{"n_layer": 20, "d_model": 384, "attn_scale": 0.0884, "tie_embeddings": true, "init_std_up": 0.0247, "optimizer": "muon_variant", "lr_mult_down": 2.0, "lr_head": 0.00481, "schedule": "cos", "doc_mask": true}
MLP neurons of a small language model. Each row is named by its layer, matrix (up: input weights) and neuron, and shows model dimensions 128-255. Each number is 128 + 24 x the weight over its row's rms, rounded and kept within 0 to 255. Numbers have three digits each.
A block is one neuron, or neurons of one layer that tend to fire together. After each block is what it responds to, as a language model described it from the Wikipedia text at the highest values.

L17.up62:144141106172116105090114112140125103127136127102130085160104128165162044106105099121120134163117100141113145095145125200165104121150145126092106123129147072089101124134115120129066167133135114160140163135181133102137133107106140106140136126161137123122098083161143145161150128131156144106172121131124145087181100145106134106091146103111162105156132123116128133144106117125111098121113
Description: Transport and place-name text. Mid-name pieces, digits and words in roads, rail lines and streets, e.g. Hornsea, US 165, state highway, Guldbergsgade; also word fragments like re-branded.

L5.up310:173118120163144107093126143083123105105119130116153167120144103134082120098134154134093109138142131161107127154102165129128082126141131133087139100127133140150106121132125148113117131131143132096147159134172157112151129090117158129127151111162133099091154182148126127062152128127120154105171127156115146146105124151123135121130096135059144147119132088113177095151075116147143139114118
L5.up425:128085105097121073128127130145091143152133109109163159134168139145169124091137126141087137148100184102183124119146141162116114102138134093124115143150121108092125114105131189142130139143102129170181100147158165132147106148122144142081126105154097134113109164108125134134085113155125124118068097102103176114112118148162145096143099106138150138119114087126166133100144126173143109123123
L5.up752:106129123139148154096147162151110116176142166147127097152128102144062105133144146115097135100135109098093128071126141123155102075104159144123118113143142130109086104108153147092103090137114097106133102156181127116120129134168125148077113116096140114142135145111119138127107115144122122163132104127129134138154128153122126134106122121140117125100124102136156103144147143084140140118118
L5.up1014:180098136109140091111049147154156149165140129099120114122190097143111081118086153146097142140125123135153122121146163160158138150126114121112169149110126094119178101117113144105120123147109139112143127150151143154112125081144180115147130137156087148115133145107112120118110090118165090150160103093133110127147116193118137109095114076093164117106156104129155112135149133127143092136120
Description: Destination "to". Mostly the preposition "to" marking a destination or endpoint after motion, distance or start points, e.g. "flows 30 mi to", "moved to", "from 1934 to".

L17.up400:098141099147123153102105139134154126129174127151102086139146107145145121131137137184166088122116178102103161146113212163099130134127133103104140100108139165128121113148133128139127101158155148146147123155123173116187169116084170129166126078168160139170128114160110131138148162138143133109075179143166136110135178176114105130096136146124101117129132167126148110158126124124120121114106
Description: ISBN digits and breaks. Digits and hyphens in the middle of ISBN or ID numbers (978-0-520-08978-5), plus closing heading marks (===) and line breaks after table rows or paragraphs.

L5.up127:126138104117128072138099099150066162161130093121111152138097087125097085118111182129079144141117148123134157115135158150115134128134134126151187150111179181119124172115152137142105100128057185113148133117168130120151165127158113110142109135109135132142133125104130161086146126143141130139152118125114099103125136165134124151123178075085139081160125135120138127098125072065112089134194
L5.up443:138097139068126171100101120132088083128071132134108139095142114136112108115094112123073119139134141103121155127162120115173128099121125120135142104150160142126088134100117128145109130113156148108157098112123137142120111105126108101107110074123133121149148138137114099173198100112144126094104156100128150138062136142083091132128170143117136121118127178113129133089118100133136175159111
L5.up800:135131128115143170106141127147100151164131135128101125133123132128097136127122144130139142132105169078126113126103132106163132155166165142168143108134118117132141128106099151111112133137117091130130095128102127126097122100068070145133129080099140130179103118124113101122125116108125128095096114131107092150133102150117128092135104102120131161160124189130114143109137124097103122153128
L5.up1080:125103128085157138081133142139093148160120108171108130157100129159154109150132148135166124096115155089163142086141089169112145126162129109107143138140086089166126114094105132128130104116131098122096109115176087123102169152090096175160127087122136152127123133141135113118107132172127127150089113123136071124120139126114148147120130127133140100135145127117161165143128117139124157140156
Description: List-item starts and digits. Fires on the dash opening the first item of a list after a section heading (See also, Bibliography), on line breaks before lists, and on digits inside ISBNs or coordinates.

L2.up68:124142129138093141103135106114142128136128182142122117134137121118177108097099176082127118133139086152131079142141117102132120115195140128136115110154137116178122140118101162114124136140150107120142106164132122182108143143137109160111126122141093136156099113115151109160125155094114158125136169110157158127124110127071141148146134092106106109138146209095125129138064135118128095128127
L2.up382:077113110128104114123151168135149161106166124142088123145151097118125163104132147106134122122089139125142109132112103096156152160151132125104147167134102116170139117099095107127148110111142157075131097115159148131165142140149138161113132100120142167115153124112146161099126097134130103140118095123145101160135150147131146111143131128105142116110119161111096100154096135129146112120105
L2.up646:104171145127108100073101106144165143172121081084068104151138116151148119143121142108167132093149121158154129086119143153151150117149121110103103144136102130107110109117093163110119147141139147136109111126151095145153116118122100137151107130126099129133132119156122106094160132106107088155103135175131162198123110140114118118159162168130156090087123112106117105126136107104148111077133
L2.up1049:156116134119120113139106115079143098185128109147084112114119104110106128115125158156126127113124099128125180187153124124124123098149108138120101103169128113152148125106090145108116117133125084126097129085078127135126105117118119163074137137110159130131081106135126125142159114134120134157113160150177097140146141167123097164156154105125067106131161144108095134108103086118103114113135
Description: ISBN hyphens, list bullets. Mainly hyphens, both inside ISBN numbers (978-0-711) and as line-initial list bullets in bibliographies; also scattered word-pieces like work, sc.

L5.up312:139137102092116111116135123136141129158206123114118141128113092150137123128103084156117130123123156069153111069152148169143111101154124105116128131119158151176132131179124108095132099139121141135120101109118121124133098101098120146112123130136110088058156110141160134118163145127118125100117136136122119134131124135150099119137133155097117068102164125115123143115092132108135122165160
L5.up383:112115086093135096123105154114098161182139125100117163081147075160155159152087157124161133113113139138142102077061117099126170147152148143075147178158134117131145112117141134099129113150120160128091103136155111161123182160182128131129135109147151175169114115077104140161157153132152140118138130136163110094112136157126142084112118145124149134100110131136110123120148103142099135100103
L5.up561:138141125118130116098084112121136103136121124116097111135088135143121149133122149132109163114154148077115105142081118124113174150129148119122101142121094125146138186142140119128171099123123080095104068071112114096162094097099136177101125139122129124111156136117162122099155118151142100141103083150129110132133134138138095151126105140094138122073152167129112144100129107100128144080098
L5.up857:088155122127094112113124090133098119136132158144150094127136129168075110149123120147134135161184107103102123120154146140119086119149130118145100110105146132142160125165123129099133123154125076110090131109125105115130169076108134146123150114127115121149176206123129131149161139137126128110149114189154105084123110130149133168135144139153118086122122113153110151108155138123079171131151
Description: Section heading closers. Closing equals signs (==, ===, ====) ending wiki section headings like Career, History or Discography, plus table separator rows (|---|---|).

L2.up262:073110098141122099143145145112164111149141108128103156109120119138139126120114152113129142139123127116118133141113160127117160126108151106169116158128119132109150115115169120169085093137129149087116096110145120112180137132114141127093140090111126163102126122173140161087127153148137132146125083147108115112136104102097108098142124108156140130080165161153174145046149082140113156143144
L2.up333:134143105145163095143119092096092125161159092115127133108139115088119139149142114143132169140120113135143144102171131140120165140121154114125110144105098144122113108139138107092113137139134146129100120082106148099153142119150107141112127118095102087101148140173143109114112138133170114113175122156137112109120111119108166136161081112101123108132118100117106141119109106150100084130110
L2.up737:089174080107142140117156109093114152165127129086145127112145144145175134137096107104123125126133120107125154112143187111124126129105151141148118126126092125150171081145131146184130145104153096106114132151108114098083116099099161147143131086150121118090154149111132131178132104098089161174142092121129155167158103134122115169145131127103153076094145152123129104158145173142136166150103
L2.up838:143152119124142087123095133151119082157125124081105173132117105078146157135105115105107128121098104108125104100142129150123084116127118147176151128129175122101124083132071133113123121111077127150133114104160141168138112125086192131112124113133120164133130098142126122149109115156150136098174102117148107117125156141114068121178123147108118124166111150088160100141160134109145127166126
Description: Section heading markers. Opening == or === heading markers at line start after a blank line (e.g. ===Heavitree), plus |---| table separator rows, especially following tables or paragraph ends.